config.toml
num_attention_heads = 8
head_dim = 64
hidden_act = "gelu"
norm = "layernorm"
rope_fraction = 0.25
attn_scale = 0.125
parallel_block = false
init_std_qkv = 0.0179
init_std_up = 0.0179
learning_rate = 0.00477
lr_mult_up = 0.624
schedule = "wsd"
max_steps = 10233
MLP neurons of a small language model. Each row is named by its layer, matrix (up: input weights; down: output weights) and neuron, and shows model dimensions 304-495. Each number is 128 + 32 x the weight over its row's rms, rounded and kept within 0 to 255. Numbers have three digits each.
After each neuron's rows, "fires after" lists the tokens most often just before its 100 highest values on Wikipedia text that the model never trained on.

L2.up465:163161129113141158068144153102095099094170205100194124110171145143190091119220075116164125140133078149103083171102107114146144162185093139143117118115164161130131126078105136105114151126203123105194083037152106129081174144055138134073094126177124139146092108123153116117145161097128120117099072117184131135116096140095100112132160137120211152089119112159201101132210164218174161154127082169154122101101125154127108107111114144053180100173149108078082127172098095118127133131163122133180124106140086130116136124114108151171149165171123138136162101178091099160123143090081112118
L2.down465:102114135191124162167146121154115115129089072116102151162070115100061156167055159129067085121135188135130161081132148158103117118087134129073085124100133115139109171173163131163120164118018135102100185152082161152115111130181096138174145144115133151114171132141099074176103128142173138111110116119081123158140113156136129120136117169151090109136122131108090136102049094083128162085109082057131148164141121114107138166168100109181062176116084111150142081084089124154094130145107155144097126084054089109155117133146160140140123131091135113144108116052123184119137134098164136164
fires after: "1", " (", "2"

L2.up488:178109100114087088125171099113140090104171207137130135156115158104083103088169139102122108158126135113081192204108171115156065207083116062209128124116179105126171130057108112061155171108121105157151102142122081125111156146168137193111090149088162127098089169115124099114095169097111139114100148136112132142104091084133104176102165120139164099136140158116152099097136107147211116215057112122113175161103151066143112121177085126077157074144157178122177123135135150181057110112091090133088138094077126168077130115099107109139130136133171094150086144150099176094130161131127149195
L2.down488:104133116144149157129099154131094180165098092041157071088147097124155112135100125184137143176108072146230084116119092157097198068195168188090126124117087134119124128185123186182128089129090142104144130123159163133140117133066124076095191141160116164118194078119117145110170073141159123140113113166132119151125125183145150110136101180072114170144136098166079147180120127136061124045160114103116101133135099168094169113107156116179117191157118107120102151093078075077165125144161156130151110182139176097149136115152148167127162124161107106119079118134152092163091113142128113056
fires after: ",", " (", "–", " ^{(", " Stadium"

L2.up929:037111209081096115147141108147152107119083114136182106107125141158102116090134114113125094048121035097107125084166066112108123077185203107135116086165120075210113168104102106140116094145080117145195129145099152108117167145110115181117111119120125152149080114103109117106181141170078134123094102094147161168158146122142107117113077120123130182112159106163156107162156102153175134113118121129105113172131112145149183105140122069172117114108148072098118099116163123102138110082149180128073153166159155123146157097089120107111160110177067146087130143110145152117069133101144154129
L2.down929:162157104132134116127136173108157145124138170149131129113122122073088125085133119166098173207128140156081132142143146070138128113094107153150129128176125100112084092099149114117104126108145164103147080126183146071170158110155094114161179110108207118171130129181133152116168130184111176148078196156100118147063112117170099056132111150135157214116137174101119200167139116103121139090047174146062152060152141152172113180149118118090173147053131165135108136108138120116108150160148125071131123129119173098126134134180125100134143105142109111143156207135063136107117156174123141080
fires after: "\n", ")"

L2.up319:076155155082149119128170132172130064092080096088102085137194143082094158188145088189119120171132131104136115183116124112137129135098130116123126135069175128104141125076134112129153170170101094117134124061149071136174110072122079128107092116114086199050169155114146157143135086145162133128200089136156175126168128132148096124127176167145129078143184126163172070079067142153161148065117092161133128191076132173159158125131172112107131141105138102134135102093160083133087073127138153053102126157121163185149093104119118127114135066132184139111158104146138121073115119186202131132
L2.down319:189094122159099141094100094092098173126165139188124167121118111153136104100122131087140151106134141136121169086114161150148123160142123150115112120176119157136100156154102125133095102095134137158161103176108145138152152146089135164152148131136166062170061101127146100074120172115110117103047157145161087135111081125075142111163113147086120092154121133121121164126137148079086111195125130105103124098158143086041088120124112072098095109154126102111130105169097183161135177107069124197151175055154117048097205168128102109148150164138101082118101100106149146146151188072084106123
fires after: " |", " (", "\n", "-", " \"", "."

L2.up1275:073107102130084100094162107177113132201134157181170057078120164118145105117108174068090146144129100160199130125135124094110133100147185178146068177167126104093075134140154071073127135114126145133114142148126102178091158150093111125128132183144105105191150100110120120104120128138068111154111058146114135070146150067107063155122113165114205100109081109128042113147144144199121138177143120131085147165080159126100147109158108099167134155142107111088144110139126175150139113130174108123173131140130143145104130126178109104221133156176135072142131098103150173152125155101070162111
L2.down1275:193145143149151159121132103110096094145108102082098179121140101163100154161165095144195068144160093084045144127058146118171089136088091081163163071109103115182172120123094132164114135135090114150179116113155185077139099103169127123128135074086133178086165178128134138173145130129162141134140148086186093117134131154164170129122130135147101176188134144123158159098115115124129121087159159126171103147161110126112136125103143133093130082162153119164096115111090060115116124086104144161090092140157138138168101097039143199084150149152100157079130063119147080077108091158146100109
fires after: ",", " ", " K", "0", "4"

L2.up1065:175110104103186095151118155118125077181150079138151070106139178138174150111128071135092109174112078202163135088101055075130129142131126076075167203103094107142137113170113101156143118116142096098123145102129098115149103217168162132076108102096119126107075126157166155122160101146128109122128179086131131209100093146120158167141113136120167106141143132119128158092107110049093053148133117140143122152166168118154106107161160111136120120095129119141089154148070127123127099146099136096221167140203072115102120163122154164169126110206132116151171107150124133138091191106137122163
L2.down1065:110127140120061133086134115130098183110124160138094185133134136175128084127102159080146152143159114136136119151148157086127133098145101168132101078143134114149116159137143112100120143194115118136085092100137179172125160103124096129124116161129130129156159129098069089089071156118117081114148156171115111087179110123124114096128142135136128088116105100134102134141177110211163206127101156135083072130152186124150175176103145168118114136183116131099156172112214139064143172096113158190096119153128175136101128090084138112081173111042164137114107154087154141106155096110151121123
fires after: "S", " U", "),", " ("

L2.up788:160110170143138153131140155150147111182171092094099131071136104148107128133151160079144140058131076149144111117131107173113096160162105099090129111103126155165124112130068092130103173179094119075139130158150076109188137126136080158132110144112122142089200129120113122154148135144137165072125150154128147123149120150082116184092103138116140126186184126138147089121144106111148145152160126139151095118157097099110126039152100100164114155147105104154125176162128164126138112163116173090097116212141131099136159080082164093125107039144141154152150194082104173143124104143158131179
L2.down788:039175105077113119095109133131108128057087129131106134167161136139145096133114116125098159176117170126107122157141156092126195117086139100156123106132087119137160138160202146167149098087170120174128133080095156134144113135119154100117145152106131145168073124163135117109125101101096109084142095092138107162129113130129156081112176112107066138094090142101094167163119166162086114094069106108093140140067180152158120195128148154114151120125133124120115092043099089126100097163145100131205129034111139179133078157138090158124149170116099099111085072146168108100156168118148101121
fires after: ".", " "

L2.up1601:098213124081065130114100126148113125107099116143099095097150122137107099111111106100150158097087088120106181051127134167154143122149130119175108104128116114133158161104118151121173098109149090060075096102103151111144039160075069106101093099088044191137180030173095126089142205099138065162131140115150164119127088150160135176087183095061117145138180140106126123145117163163074121152107090146178159099138137170073118120142117124130165084050168158153163135090114159163045076152151158125125098099138085110056150110133139086166170130141090130056209093099115105177059161117107121106
L2.down1601:141081104122165149140094121133132148173131185138140110118117078051105119145128163102153117119112190118172100128108108095125166164095164121086166172136153170073132147169156106176050127169072140164164115044163147125123161129181200135121136143132236094146090179121125132130106074171083144091098163143133121127108090089134101114124087140147135117134098139161188149109083111080154102103139120124116111157158179110174173086180150125096138135208098075131093135143168084151153157167155109080125145107122129122145104138141095091180096106084178068153098138141121144092181157152172089120
fires after: "1", "0", "2", " \\", " (", "-"

L2.up591:088115153153154100078146102083165143170151125144064140117154096130134162179161194127167124156164118154120059102040174120150159118037071101143163192151136167079126139078131131164141156164150133070107183154127178182139106162124159132115176111079060099140183129109106133176079137103096181176100094135110182160113110141167129099178115109170094119116129170125168137176205067121069157093151163152124179114140082114125127093098105068225138153100092139109150079157092101090120139166185122091063167185140134161141153129127101111124138113109128134096136178118137166132127098165166173085
L2.down591:149188074120086137149084119157092163049102116093154144135141151115113108083087071141070144110088111090138162150154079131155102140167153117110100074122103169180139114161154139075110119058093131186134101098141106107122176108127141097127105149160213149145087099116146111094130084129155093081115134145165097093149139128081163112080152139110134094137141097107115151104051174130197060149072136076137116114127166141112170178203166175068080065133116107142116168112113118181132130086081133190199109093102113071110132132179180190126124130161140160161118086121141099134114151110130077155
fires after: ".", "-", "imb"

L2.up2037:070106130124149093197127106131143097154125144151145107143109148094170114133193153142098133133200169107193111134062107162132102101103137150101138191128077151135209136116149117161146079103143097110139137180133094132078123127150084051158181165118129170123172160158132072078105154109183131149173154093143114140133139098148109127128126125120113133166139031155137076108177132123155155124145100130125092146077137132149129148133111113090111087148159093106111100128197118144115119100118066162055133155089131141127121139094143137150140096128149151092181157110144057145044158138091150164
L2.down2037:142140109119138141080154112144118141105157106092096136113149103163030109117123146141134122137097132101053101108198141118153100141122162142131157099186170112091067116132085113116110150098125132162123141107094147132155116159156166193105086119127159141142160108118151155148181106136136146078085090198167142079128116144111130145130143129115154119109153176044139145126087125126093111141099118141107133095183120164092138057149128088141139113125098080139120137100035119148127072155125167133174140095143114119150117163173101096107099174087122151114070109130135197085171103133130112040
fires after: ".", "′", "2", " |", "%", "|"